Weights of a small transformer language model.
Size: 10 layers, vocabulary 2048.
MLP neurons of a small language model. Each row is named by its layer, matrix (down: output weights) and neuron, and shows model dimensions 32-127. Each number is 500 + 50 x the weight over its row's rms, rounded and kept within 0 to 999. Numbers have three digits each.
A block is one neuron, or neurons of one layer that tend to fire together. After each block is what it responds to, as a language model described it from the Wikipedia text at the highest values.

L6.down7:507386467518461554486537460469485468545623499501525459456475530532563446519580476512471460596514549562444477446507438476466509384552588398554474523552492498572415572517568444504451453466436524521398499578498582573474503486486412471491466382566481506505478422511483497559544466498529480539
L6.down220:509490425457467489430508469493616571475514540508433537499472489479553451504541523572550479349464559412472440452548499525417501415489511517474478478485491493456508381621492521536436470532502481496572511608396509477534454456487524577413563455471479547483590443435472481427450514583494487543
L6.down632:485502403533471530481499502638488604515473470575448510503448471391429531517530408485444423535498454499537550511386507508452459574448508465556533491503547487566559560493497519397444480446506467479398549549581531525491509519516492494456407426570481470533525518582491555486487537526505420568
L6.down694:573512550488533519491491536460500509561462470387435562448584525539565592463448448504520530467530498522500455440536546446479529413454576500538541398511393510500473539428450450606441516429532503495528449534479478400451540507474496508519405535523474469488512513594554521545459557470509533585
L6.down832:501498455411420537569460452507511464455514471449567508447528459534507522527487507428486478564473556551443512434546560477606560473543486446531449455511530523541472636538415524436514561443502490531478537488505520452487505530652443529489521514469521494517514540534588559546400476432502543408
L6.down882:487392547541573440532407560420362517457637512502591555551475555469452422527544453531544456515513535499487519484501580536557533490526556556525477525481495465438516568518533411378504479478475529474522491475501507446409553451443533552412516523459543535436466441455448525535528477651553487480
L6.down887:619456569467475468483523518432472455431502431616494524456455520503475502520552612400493492446542509596435496516565461520489513504494534493499483605508564577454497620483533495491414615417467424491458455547528538462461571517472515464521499474534535460528497438557472479500443498472518468485
L6.down950:561513514528508482502473439535560469499569571571531389538509561585516505484564515517427517424539475491521500468546481387465496540535458563406421421508553538483559485524414419546522432476463461418436446519481519494519509468606591492525479463493384479482438505500475450540538522495443518495
Responds to: Table row endings. Line breaks closing wiki table rows, strongest after election-result "Turnout" or "Total votes" rows; also sentence-final periods before a new sentence.

L6.down76:548550496520503477499480508432518500454562506546516555475452525501475511561473498472488457462460442589505397443366428575508603524502539532422455536537481536538601507632547591573533489548475569535402598529464442448480515507556534557492472430609512535457534415440534486426511535518550452495
L6.down175:558523550497608400454617464417434517477475477494621499487562570435484533521479458487546436521382439418536463484524506626476502489520501531493542480522486478598513503482569544541485462508419552462523440415530470494512605499529496436476534507480445477603544530454486503517417436482519456518
L6.down271:483504446457506555482466456528506501573510555552461491481572566479473516540443457431476545558518546512444435515516523511525529543540431507474450473516550476447495412583527488566502518454485527451439511558458489493564556570346524476505493514486479554486530496523560584397485567488499475567
L6.down412:566458388507492533393509514449527499606579509527474534473508462496475465458510428481445450519569520535489438461509483468504548427481466615460456459583573537482482485459484535456489417560518528527487481514569480517462398586576494472577476445470471487538540508527530547500488531569461504465
L6.down509:482493425544546517518499483474443482511491506437589490433500438516449530449508512557489414546511544514515560459441627515532490533488406553505472468499461575602497595524514537585485485431571528588543480507475437481474470468521499504529546492468491469486516476522454454536454546426557534593
L6.down813:487479514614516566524517476468381519465493525434661548494532416470508493480500413516423350455504450523488437600423523500539453438491514509521439443558487557566455462426523466418540457436571498431385502536503608557523511567436519481524479502517431488479537590477415526590468408433476527461
L6.down884:486364483363522535544436477496543431485575497479575459526441506526443490484409443454420482461507529514459481516539536453473507498515492497562551511485537494471578385561525455531583580496461517500444563473479584443446508450587550505514466535545429455435434557508477423490508477535499503508
L6.down1017:515498509442525594545465425430510560448460495508528523527478517498576484524566470512615497558472434479488410555439525515523488492535533616610465413481445535561404439479400497542380566503600533538482437507552468479515593511445467548474526513447522530504410519521525479549501468550470578535
Responds to: Space before a noun. A bare space token right after a determiner or possessive (the, his, her, a), just before the head noun, as in "the job", "his phone", "the ban".

L4.down536:498464528520489393530556508569490565515468529506486514539545496427482493501357439482557517489464518477400563461529489541390534420513548419482471532593481466503451454431477506527492405574569576497450493577515506498484456419493540498483429529476520525505537490522534533430522430492489498434
Responds to: Verb after subject. The space or first word-piece that opens the main verb right after a sentence's subject noun phrase, as in the track peaked, Fiedler garnered, Justice re(jected).

L7.down13:449512513538496442421536555473538493365441587403537527528487551542530495614541488464510461575477518562554483422497502450534476476477509421484547478434525585600563461469509559520440588497551528548489555581553428480486512532450509475546503457552504567630441561417397542525455425447454578457
L7.down29:504384519509500468458530441477486542436508582470598532519552498508465533544530538484556560499569432456399510423473415507469442471386509603513500441535517505443484465450526497483480582511480528454460406534450534402584602516479450461565428488592579516490468467550486575461438448459535561437
L7.down42:545564487518537518581437543556520461531414520502518548564527524520510436545372516448472573504487493544572445471555476454502504438504446486551467539493546538539535509419584525574435451526419487544555510472565409474459481516498490446514547447546532610490490477495571538481461477460492536508
L7.down134:504496369532526434479557452419502544565436453453516545482472460588560551484472491482545571538484442470472535491523545428431504453525548566574513495461420473417467528444524524620504554460428522475497418437536488455566635522339502436512414398591530525578568492455494477545452496504504548438
L7.down348:555524469460478458537478526428559558453463472531510542498499525492450492518651504499588461493487490424421501439521514512536643530524484471591440607544433521469499488497472492555454571511579510513474539519519541439545522532456514531534527481533436560437535502467531499479583431513490529469
L7.down662:410444469506510428486455489488570562513528529483520529530583493504579479605515573500558490491450573490365461490543593466558492515437515471502512535586465412490656517499585541367490540538462462555500522497524559478487465554479514473474521489490493420541531474523511469509413446494483464481
L7.down707:529514530499481453540401567527546529435607514551442411480441456603470532489645523495495534519447489565464572465516521458477535474537484538487458518422520404462506524445516506534451478485474467448530540440488494460563532482511524566611600499471436517439531550519484537509454417544463498589
L7.down950:516514572507489559487539430495401528523546509512561552577454440512482483424499539542527562584526465545415438471534366500560362392528511483552476487438550441538449505513499519447497419519463411423461452553566579509520493522489514505470512497471467544510487428611487545526438470513469522583
Responds to: Table row line breaks. Newlines ending rows of pipe-delimited tables, such as election results, chart positions and track listings, right after the closing | or the |---| divider.

L7.down1:432570525514512565518399547494552561510554425446484530568492530504460526461429484361483592498444580548409441526521541588532514508608444575532365492520446601565511528469512422477526452543403451514467490490481392475646567492523520491515557485552489484447495682551468528405590536545530564480
L7.down12:496485529513465484390538504530543521541480509473524491492529527574484540505414473505539509442476453556478399531561501594541446477528506492496457526545526588475465444508526591524516511492535467464456415546445521507465535471558502557514498422494469438431473533467502560434525377449524542574
L7.down187:458524521523506504468463493542545423524473554445505456488447536509608472520479476494463504472490412408503441462444457463534578499442497475572481424499444558525513507520573499514444447470569526470544550470479492432567451515508521536483475439501418581455461578528483514465546437516545480550
L7.down404:463432416563475562471513530549457496466415500525508589552449507524498501476480565409495478486509515460536481584584512488502500487487525512552533547374521509399544476523477495579505467494464505503393424500443558610539508469583514420474458468515484518486504513414453485544470482505482504532
L7.down496:558555563595536438452454499442569518615506505499469508536485461538490437437538459450436451501443390479498412504527531566591575484400495606503465529532389527482507451421562526460508517582574524473430471521432482441553541433491557490523423535489451486427521522537446530474501471544468485502
L7.down690:492544491509511525549579462458487466489515490517476491510535550553540467374443497476451466533457419436425492433471409515575543541532592520507429505474469420467504430467497557488561456487440554500590453495495478518549524448443520571493467526533493410480538489515550558467453514555528531479
L7.down777:484448519521590553478521549495476510519523541556525533592420581588525557458610490457543507519567485500529589494375476505503524533534502543511513578411549584424479458467430474525515541525507541544470434469516464445481529448494474452514567552394573497491476519512619456507481513498460540406
L7.down860:436562463575532400501585549461495484465495534509549505504433466529481548467484401591608536537470486484485556562559489533494532524573560559530589460458432541452465483476435612466541415451479491453458511454477568454486420523478474387484434550450507469502461511426519519492545488503472460536
Responds to: Subject-to-verb boundary. Space before a clause's main verb right after its subject (they, the series, the song: aired, rose), plus mid-word pieces like Ches|s, ves|s|els.

L4.down996:516465545532483540450561596471512594526476522519492519533462593489471530470448574561535449587432442518495544464487525497558484446490404568523407457555531420523599507487521428519476560511548480554548396510590476518448544525492529573487496501435438424531576451552486561558514437478623516563
Responds to: Table header row end. Closing pipe or line break ending a Wikipedia table's header row, just before the ---| separator, e.g. "Pts |", "Votes % |", "Agg |"; sometimes pipes in data rows.

L4.down116:473417465527432491555478498490473506423487514548478492444486539465501574539540518536476503489409488542430522480434454523464539565495583614513492590445602556530483514585496511501457482533458522532461509490517510455487538593515560431465549532463556476496456490474554579381446484463400451503
Responds to: Mid-number digit chunks. Digit pieces just after a thousands comma or decimal point inside numbers, mostly in election or sports tables (1,857, .205), plus occasional mid-word fragments like th in Elizabeth.